python train.py --positions="rope" --lr=0.00194 --weight_decay=0.076 --seq_len=512
MLP neurons of a small language model. Each row is named by its layer, matrix (gate and up: input weights) and neuron, and shows model dimensions 640-767. Each number is 128 + 32 x the weight over its row's rms, rounded and kept within 0 to 255. Numbers have three digits each. A neuron's up and down rows have the sign that makes its largest values positive.
After each neuron's rows, "fires on" lists the tokens most often at its 100 highest values on Wikipedia text that the model never trained on; "fires in" lists the words (lower case) most often at its 100 highest values on Wikipedia text that the model never trained on. A number after a token or word is its count.

L6.gate239:114107124183145070065178147177179148108107086090079147134191045109152148111092144135179173129147159145121161169154159208154081165165178164084086162138124105146183166181135140127165148105196154149113132147157179095161205104173185147153140154083118144107126117101215096146157245134113126085108095135123142071147131129147109145176111145145174161120126090142091148096165169155130179157127
L6.up239:143097182134137126107136169110174134119070136113148138143081167092155132108116059104140154185206139134088150122145089129165121085075133086143123130157098118165151164177049128131077095069118052116094184165157110159157142122111083099192118101050124113156118084141114194147158105138138169135107150049125120141091105150124070179086135158134111079162135150080116117156111098159139130129162
fires on: " of" 44, " into" 5, " among" 5, " on" 4
fires in: "of" 44, "into" 5, "among" 5, "on" 4, "national" 4

L7.gate1270:103181087176144078190224144109112120167152168136082158131093141107167154139143109171118161093123098126098155093207176127099092068106146118096109100109149127121138111153170140130148077152193224149196150135152125095143110178141119148077081191099098142154135127111179183120177104152084144151101102132185157074118141172115132180084159077122151103183116191133145088095141191118138177086128
L7.up1270:153115175071114122088059144153205123125119173100146117145191122109107125116217101145155139191147116117174170132184110185171092129108129137130134188160109099120116105136104075136117100085110161106139126133154130075094143140144142139096079094148089152122126092125162096128100141154125152116156110051144080143083152120149138119099154129105094197144136133086131156131147100092173142137110
fires on: " of" 77, " the" 11, " all" 4
fires in: "of" 77, "the" 11, "all" 4

L7.gate1903:114121172145136143152131103131146150153125137125135136155092185140161081130091098137091173151083167167166124091131086114077135044130090168111118078103077209198115088132152133140146090153110150132240138158092145142143201099119101126153141173100136113195107074144140136113154130137088110132109158085109127016129082060117114116107189145148160143149152098104105121082149112089103132111141
L7.up1903:147167133120119094098128130104133107114153126155149159143115194179110104167143109147127161076108146171120201143202129161187106127163137139126190071098103165182090100081151171145171065186079126145101155171116074099108135155134085122097131135159147139156156074165109109090190144145131173120117103130141129000108090095074077160156129147144178165093106125157102129114135111073070133097154
fires on: " the" 21, " than" 12, " in" 11, " as" 7, " with" 5
fires in: "the" 21, "than" 13, "in" 10, "as" 7, "like" 6

L6.gate599:087116122055176107178133080152174103169134117104153080121161174021142127132177084179103128127118134125166169086146134124161133109146136102143141141142178085110155159101105186117182169096142144130160139133130122126126175114144100100164113132177084079144116154136117072198066137083092133106155118179121080104127162164046090117107116088130187063099115098117080120122121086173093093089192
L6.up599:158144162154130177133111110117166052129120107185115115085137091171130064115173093111101119119116129119131009062094129160159155178127149145147116101130142150139156200152139182136113123156106131080157120155083082084122174131135087170140094157110086099105164186106138151148189183174087117161114078133156181156118083154114166116092170179147143121075079127124156088082142143087018128119121
fires on: " of" 80
fires in: "of" 82

L6.gate627:118116134068137101158127109169120111149100150128194162111130131143114171139109146131119105080140131121124127150099109222164102119138178121114140091100097134113137170152130143147065190135117039125095108153148122144140138097215128125082188047111144184173170101147127125123128109099172123074129121197129134112149130140071104142159059056104113178135139093159179106134149125124134087100140
L6.up627:171056126123159102128124079124147103142136221140084119080121124096171142087168150120127187048082166076127109117103157147189101157176105215138116147074125149109148178119161176175116126144112049147142126161094093168192090108147155104096102092112146143142133091124123112127108126112090164114115131109133181122123173194134170122149077162095136151173093074168111067105109088105104110134168
fires on: " to" 80, " To" 12
fires in: "to" 84

L7.gate608:092110159129126077116146098088120108113127101110101133087045112126125169106126147175160125115102174117089233173102115139158127143126190086123111095169135156151146163156193086185094128142136109169136121157144070181106179111087126098100079142082174104126135093148121122067139142115186141177136183107109084107165071102133167119160090165102150120145103157094086147079119159112175114141125
L7.up608:140111091132191118142096141120133101138113144120111135143146089136157124151159115137148095131036157047116155134110169124128138121177082111125157135068222112102148151146131164123106161101127156129096139151208142120138159136085148114068127144173146136075173135097077153145137111072125156098136147102121082160183139136100163152071094055152072115134178103185084126191092184145143117146106
fires on: " at" 66, " one" 11, " in" 9, " At" 6
fires in: "at" 72, "one" 12, "in" 9

L6.gate1406:122099237115113144165137118141133176137117112086114123112112162117125131128129119169144143130049207149110134147130077144119092130144166100118159162083131115069130172141125131070128196159107107146144165172174099166166150142163134109085096105131159137139124127117151126140110193091102152122131125188114119126116052164115091068117122109131140201099132116072120124117165158088132170137171
L6.up1406:127110107067109105115146096122168179171113143098134091132103148125169118176142168147082150129074114120136130213169128122105156129120199145119111141120168116128147219103092173105183125128129102119083123164165119094169165130115102126120087069139160136182137088170156048155168182105118125153122126121170087174097103189117103079120088097116143126173102099083164167153098095149125152108113
fires on: " to" 78, " In" 8, " it" 4
fires in: "to" 78, "it" 5, "in" 5

L6.gate2027:072163181099125109158124166128073194129110150120201131124115136071175124150129146149106133143116133093130086060130107156159079136062106119074056125115171101134146051162126118084118161134124153096073125131080071189093106103150145124101174094151138103122088143162103159179098074118076093123120114141121130087113058095088151170149100186146128170105105118079160151145141128111110173213063
L6.up2027:136089146144146139121139115135151167099137128111163154104160130129132136109128166133083117121105072140099131146186144121160183071148106145137137087148121119203152121144160107109115120163149112125098103128154176108064128107160126115089112149100079125154145090170141079191081137119137146094156132140169106132144111170093102137114112125148144089153095106112138132138129133158122108155138
fires on: " or" 52, " a" 7, " of" 6, " for" 4
fires in: "or" 53, "a" 8, "of" 6

L6.gate1699:026111115159107161104143115177163113088120154117189155048093111169084137140143129080088090160151129100141144152140165052171113135150122163147121128163177149222191075119119099117146121129128125118117131123114098212098114084071165198126092102097131195174129170123079118101133117110119088191160127072084091152134104125110090106150118149107079148123166166111193101160133115119143079148160
L6.up1699:147226161166150097087173152124132094130111100150118111199144125098106121193130171096127143149125186106139161132132094114173180136097079126119121135164112081113081130120144135133149136120055053124083155140115120162118183091130122158183127134101103100174151136057104127133155144150136131118141128084147158121102077140119182071087162091091126107161193166170147175101108166108106131108134
fires on: " a" 60, " an" 15
fires in: "a" 58, "an" 16

L7.gate353:116100170158149119106106156126125176143146087100090166103089158146149154110117124026155097033107077100163136108146110077171112142126133152153064129099061057154093111165126111152074133073150145160159193181112167106106151070151103129106148122134142103101076124163157122099064043114152087073145063103100150164096084079127171176154181097124129127095132127131123116210152160123174137152183
L7.up353:117126148137138103156111095140149115113150108144124172176132161115141113157078148155150100086123079082167127106119124139121154105159156130125114164172078098138099129140133110109083077092217167153109132141157254063065156174162148107128136128204148107139105123163167123078085081153154187032116098106137077156124096074150208047178224150103174100120123126157177163138112098130071145114160
fires on: " to" 40, " for" 31, " of" 7
fires in: "to" 40, "for" 29, "of" 7

L6.gate473:141104098170109174061122137141124216133116125054097101175116157086121099093147112141177160141100080094121138169092161122143151134120159193142166130104128098140160101139165097152138124150065175148141156117120137160175137103135137127146108133151110128147098118124110129116091120194130154098090149163127102032117109123107094051094110134028056153088103110138165132118113089210108151107139
L6.up473:156153104154133148099103157136185142131087152151114141115111196084127119094121116150117149113089152097148210221091229146102131081158159129126157168142111151176130151094118135072163144194085138162077117134130133131160086174145185145122122130239105156126142090130169173119127108136153114182129126138116063091068128114119078156131177120079121136143122140190169147111068153117059184042138
fires on: " a" 28, " of" 13, " for" 8, " an" 7, " as" 6, " to" 4
fires in: "a" 28, "of" 13, "for" 8, "an" 7, "as" 6, "to" 4

L6.gate99:172130100086059143090168092105168120118119139138138144094150125096122180143146133115120085131112158141154130142135207184198075076144141128108146133106125066062122094155162131166143137160079100125177091115107134109178140082109164099095150141119127127124150134164131146149154152165121102177204075124139109125164135143155080116091158179136138068157138138199078091177131105127093114119140
L6.up99:188111140159066121125099145133126078121130149111123161127083134159125140102146184099143143152145111117121047120135129166087126148134118161118174132154092086109074124066092128120147140168126145132106077118125160153092135045123132123134124113167083116148144167106138112148122189112081094109124080101116117119106108115159198162168096097149124121126105158132160116155145121111090154130034
fires on: " for" 27, " of" 14, " World" 6, "oul" 5, " International" 4
fires in: "for" 24, "of" 14, "world" 5, "charalampopoulos" 4, "international" 4

L7.gate920:083148140194094163154119090081060125059134117108097099116096086085131124137120177074134133189111082172067157134113135093096155151126080128105120122083132133171113132086136120148128144169097122102109147152147090176110155100116119140104121178105127105147096117109147095140097099167046066175215149091137138119128141095086162083114118148137108093092194175150114145138140114127126125158055
L7.up920:112141139172139133155140124196139153114082130086187162133132177155150174159115117115158095135104087096141120196105126164181109096100079073150152108129126140086122123114113166118185122131128057139118104176147160124166176133188167153142109142123092178209095180150131097129153133099173129156122176171096149138101136105096050150173117111095132190118081129145139152168096126153145090116108
fires on: " is" 35, " a" 13, " he" 6, " are" 5, " an" 4, "c" 4
fires in: "is" 35, "a" 13, "are" 5, "he" 5, "an" 4

L6.gate335:151097122158168124100120112107161125100153036127094136120084120118062115131182141128146110175103176088211108122133087112088132135125158124127143161138164153115163135122090122126157217099088101103127101137147144059141176111153134139139097125145105089111202110114113113110136158140156092117156087152144208102139190118082144135142117173143126153169120162136117138197166199079127064083147
L6.up335:090071104142137118124149110106205138181184097119087115120133103147105098144130146131161132126112166152132156157122152162155091117125156094163110148162155051146149083150081214108095124153151143169136148113186157122160166187126179113114096158101109115092119139071152103151140139112092098179133117142178099161157134080143146100084094109122155117110173097101127069136145170099166112145079
fires on: " to" 18, " in" 13, " at" 10, " held" 7, " won" 4
fires in: "to" 18, "in" 12, "at" 10, "held" 7, "won" 4

L6.gate446:065101131147150096147124183198124166162147143107191189162151155141195120154108141151072045118135180083138132140079098118179183155161182130115150124121160166116091076123107165157105142102158103097179147153157122136174133078152093146088093124107083133143125136169212118107073091155150160145113155121078168179167093144158161103139154124078128172044114124171121139105138140146158143124144
L6.up446:134118107180112118103103101146119094108144104119127138156120186144195103124115131177156117110184192108122107112130062121087133141129092115097166144127090134172083157142128124117128157149156159123161133132138195120098120066131124111111121138111127166081136160084125172095118147135145115148183117143127121109130089160099131130155166098168166136156119130135117124158102106180106098195140
fires on: " to" 50, " Set" 6, " set" 4
fires in: "to" 49, "set" 10

L6.gate790:098114117126126125105179125149156147043074124139122101099068103118105152142170125140117203085148153114144101092110116136077090054093072120148128196100137188109130126136094179136177049105096173130194109088083123073136127079136146040187180108161146126155142132153116112133119106135174179114155099113093088114184097140111130128124125172138126143155178060096113160128084088089086118087148
L6.up790:077149129084167086130098105095135068143087116139105109091063136122101072100167066164160112127133126163090104131127151105147131143199113085144184106137160089200155105128126149080119148110166142136160113151158161175171127094126135071152186109133105132106103096131130117092127112130121095171102092138106101111094170204112118104113107124101138075166119095122096075108169085074155141094076
fires on: " as" 33, " than" 12, " over" 6, " like" 5, " of" 4, "p" 4
fires in: "as" 35, "than" 12, "like" 9, "of" 5, "over" 5, "there" 4

L7.gate308:164082103122145099179105103155063146191125099082152129140167204062130124156130098112183175126060136074149177089145105140127127107097174106120114145131136162180133160116124132136141148102155113094187130163115064131105135076135143200156155135109151133149107119117103171188142143109154104107108115104134118101040084070140111123108123104166105151123159150156210091149112136158133146066108
L7.up308:105147181069161106180111096111114113170112093166175186157118177116139114123123145168174165103112162140128134140149168130115138108146154201142128132161089197183118109093149115150094089145101125118176141065110173104079138157096161114079070116083113129141064116120137078123203208121159161146109152157099103131087129136125095076157121086132135066145102110107132096149091126144102094130167
fires on: " The" 28, " on" 14, " for" 8, " of" 7, " the" 6
fires in: "the" 34, "on" 15, "for" 8, "of" 7

L7.gate543:153134133118113112170079086110198131132177129132128067145115199122153133124144116072085145125107105103115127128059156101094134066113144226078099154148106096176138108058120086220117074121135147053140119186104147092140135049096128116055061118107088094141132093173100109112142079164163157105094170104129115149142112139113121140142131099114104125145083093159122134134096141139141112137136
L7.up543:131130094104088095108087092142133138123113191129183145117128107165049138102068113127107179110110116147108182109123112145092073117168120091105144112127131138167095145128154093146105084087226227094145045091105181170103087081141186170163125178154149140121105095104122092153165118140115163128144187169157072147108105106119115094118060114131111115171074071145177142233135155114074176103163
fires on: " between" 26, " with" 24, " against" 14, " to" 7, " both" 6, " by" 6
fires in: "between" 26, "with" 24, "against" 14, "to" 7, "both" 6, "by" 6

L6.gate64:096127141178144165141086165130174104112100094171167086164128143145164134124143136157111142109093146086108165098164139117158154167150069201106047094122106159126112049141144092126133152114112116082140176134071104169130134139122174097149097171082097148112136089136126059149111060127143069166099135177115116127167120159094102072122161099173181137101134154101072129147129128150112126091154
L6.up64:058159110155084190095128117125150086107185160171113115141148143074171149088146119150116149075121149150147134095147147134187130111148081149145095086099117128123107092133150164163130138118097062136120148130077130181094124146070113109142087148089060092085090107052138094155070186094042110139127167123117130080110079185188169131090136161119193139153127119131106160110122201154093140085106
fires on: " that" 43, " of" 16, " about" 6
fires in: "that" 43, "of" 16, "about" 6